Weights of a small GPT-style language model, trained from scratch on English Wikipedia: 8 heads of 64.
MLP neurons of a small language model. Each row is named by its layer, matrix (gate and up: input weights) and neuron, and shows model dimensions 304-431. Each number is 128 + 24 x the weight over its row's rms, rounded and kept within 0 to 255. Numbers have three digits each. A neuron's up and down rows have the sign that makes its largest values positive.
Before each neuron's rows, "fires on" lists the tokens most often at its 100 highest values on Wikipedia text that the model never trained on. A number after a token or word is its count.

fires on: "(" 18, "as " 11, "including " 11, "with " 10, "and " 8
L7.gate1220:116140152141124134155110070124135114136155155131122141149114178133143137160125142147136108121145125104152095129114130112106180108155135125155134126117116115123141128147141123156162154144107087112164129159132120083132114158112117122121129121099151131119108141156120109166115167114123153125137108141109143132132093113100141109179110121145102175088117158100148108141135129133127132127103
L7.up1220:120131106109168127129164112128094177114122137163148144146182146079128122155167145094147133139131157112122160089190169123116154087135148100153142130105154137101103110137115141119149114147114085164120139169140122137108106118101145145124151168132091145095120149149106141121096148142105155117116133098123095122120122155142115139104116072133131127103115132095152090137145149150112100115085

fires on: ", " 22, "is " 21, "=" 12, "re" 9, "was " 9, "are " 8
L5.gate241:130153083157169136091079112130140125174126125123110191090169102123155111136130159143145148110130117115113126154137122118140146142091155163153139118121132127107087140132173141128170160175128148137152123123097127092117152156089159185138103090118139085062123121118141156138151148153132140112110150131089151160106141109136052098090116101138112128120103159096135123165113165133142152147119
L5.up241:124135131170122132126073160079139124103146143148106124125153119156117092137144107121105141122116108107071153123125136099127129155138098119144148128157143110108093136139145160130093145151142125121080073110109095076077140139130152147119120098103122081078104111126089139156146153098087123105145159118094108119152117099129123095118098127154118148170132121106132089120113149087153145104091

fires on: "was " 20, "and " 19, ", " 18, "(" 5, "is " 5, "| " 4
L7.gate527:134166153140131149099120114110136130163136126098228142147141127084138139120108123157100114104139128155122166155101121107128124143166155159104129163116104145145106088137119117123130153130123168111084168120135152093099136138108103174107134113143099143146129136124117134167107172139122134143137118115145138153155104100142153127133193076122107113103113152101143154145131094155156159141105
L7.up527:156090132133127115150154112123129136086097148147137160127151143104125089165159084088110131155127132163097134114126123125139119136120128094145151158149130146189097157119079130088099112156142107127099170162106108083118148146109178156166150163122105146114121149117109098163079118133163120150122108145156128136120155135113103126138131106130135130142097175097119103123149105160118137103133

fires on: ". " 38, "." 13, "ö" 5
L3.gate1322:132116109081130129128110142147145118122142165161131130093117119081138151171162102118123107163134122109085176172141123197126104149134121133101139171107147120113154122121196095142184130146109202125190160141131106092110141106121149125164140100119102122129115148144136112105162084114170086118129165124111149116149122122102102138150175115131146125114106114125136150105106152138172123144160
L3.up1322:119093133115183130117109131115145175099162122155104119116148147116123204143183148137120111154139092122111144108129122136109109124123171164085149125147112114105135116126130126140066155107167099128155133163156128138103146139156176102124188163117134148148116111130131141123155128126133150152109169129108119127098149149113160171119126158122131133116125115098140114123114139141157087126175

fires on: "and " 31, ", " 29, "most " 5, "as " 5, "more " 4
L7.gate669:152125110109134110164145115124122098085115098108120160163154149086157112146139144122145174180151137102116144133125151149115163159138121136181164118133118149207166128130134160113109129161138122137142163137146138111106153148086124158120111121101094174142147162173161135121131149120092128132111104120109150128083136134127138124112160118122135165062142102147172111141119125131121122105095
L7.up669:145149128113184137108174081136125136125113148134149136128154120083106073133153090126133090142124102138117166128128076145103142129133076135134157133131125134145181171153122140157106103150103123150083164179101089123155160104159170118105129124146095140140104180133151140133130124139112089077111119115143158087119101126150154143066136105140116153151124128158141133124175151118114098130125

fires on: ". " 86, "." 4
L3.gate1230:091124085130137134102137155155137128116100137083097131096144135104160155103131113179132137144095141134136141124095154100122177108161115160145143116124145120070133192130176090093148157165143132152139103136146179160093138106119167095166107149098146121143125115159148070140119111098117123061102122099120112127117126148100119130153125108116137137163152136112125119140115162127130140115147
L3.up1230:085126113071092058136076145134124099142120174145150132175123105137144138150141123113150115096140093144155147115151098166130097099137129154137112154119103143126157131098143147128116106115159147153045136140181165115141074149142133132158135157111114162137115052122102085150125138163191108106147159139160143149217120164170122136116126170153114134094139123140147141142128136125136096099134

fires on: "was " 39, "as " 16, "became " 7, "named " 5, "is " 4, "be " 4
L7.gate748:113171152133155153135123121142147156188141095143134154108121091102145113066120151193147121145159107137122139125119177143139160177126145146158106081169154154100107105172173122129152151132119116128127104110133148133097135149095118160132122087123095135104127139100099154157142147162133149153097154187098124185159122120117051124117070126175126148134128144117150159130100095106146115124102
L7.up748:132094106146114114184114134134104169139091106161129156101138103126131137088136125128145170122093124144128137139124087149111146129124127139113130133128152136082147158141101123122112148122154149155169131095120164107103099165092143137105159140136083124094120131127124100116095100133170103156162133089140121126126125091125109112130146100181139159113122112107140134087126134134150143160120

fires on: "a " 18, "the " 16, "his " 9, "her " 8, "." 6, ", " 6
L7.gate1002:108166118050148139116120147100164107153128057132087129115123109116129141152145124133167149145161126140130115142123111115100219087103168120128113125124136147128112114159072119144167176122120148113131131104122123119117129143115142143125157136107137161135114122115137138135150075146150155122159088102176106140145088158085073142137091081136105146146087140089109181096169122148174128137157
L7.up1002:134117117139106145121076136129121143102132161137125151099125130097107169111146149137136164141081125098150095118116134158103104159138116103105159144134143095090097068152129130134133086109110130150122123181131141084162121130120100161118141105195098126162138118102125097179105175133120108168136143154127126107131129117144099083156143135114145149124126143145171095141134091121114157147138

fires on: "." 51, ". " 25
L5.gate1260:149154165120095139136090145119142089149103103095136125095137111139155179152120141126137142145157108121139165127113146112122140133147133141113120117091125110141136152127152116100152156155122143091142155119137138112096135116121143115118151112137151059166109132091101084156137056093156093146103096109170116110136121130083120169144153160136163137144146116086099129137210150095162105143158
L5.up1260:125089098078100112150089149141124111104094147115141135146178137112135125127185120119104140178117144160114145123145170147144068126181126150142139136133156142131141106136130117132132148127126131152086141125127114132138124167133139086161153121111109159109116111145127125156132125110143146176097150146111148123154149186118172115132095115117089134146124139161153157084148121128134165136107

fires on: "z" 15, "." 10, "A" 9, "–" 8, "a" 6, "á" 5
L3.gate873:127111114105100145162101131104179137122138127135082103108113121084140135135124097180153122151128112165121168137149091167144126103152130101163141133140079132124180082154125106132168140150116148076156109117154169103137143149102123117120140074133111100095107133105134155171160113140109155128183138158100135116119118125154145150078131141083152135133088129106118117105175107120114114152125
L3.up873:131141128087153171129107118178155174115122126121104144169165119143135144056187121113123106104134147120117145123155151094088151139136159140113104151118149094160124130129129113168151091126128098108142174159096130067124153135119158131186173111164117140147138112181116128131147147129112122175117107133124140143136173162157149135115131134110138096134118124157133202082141127093102109134139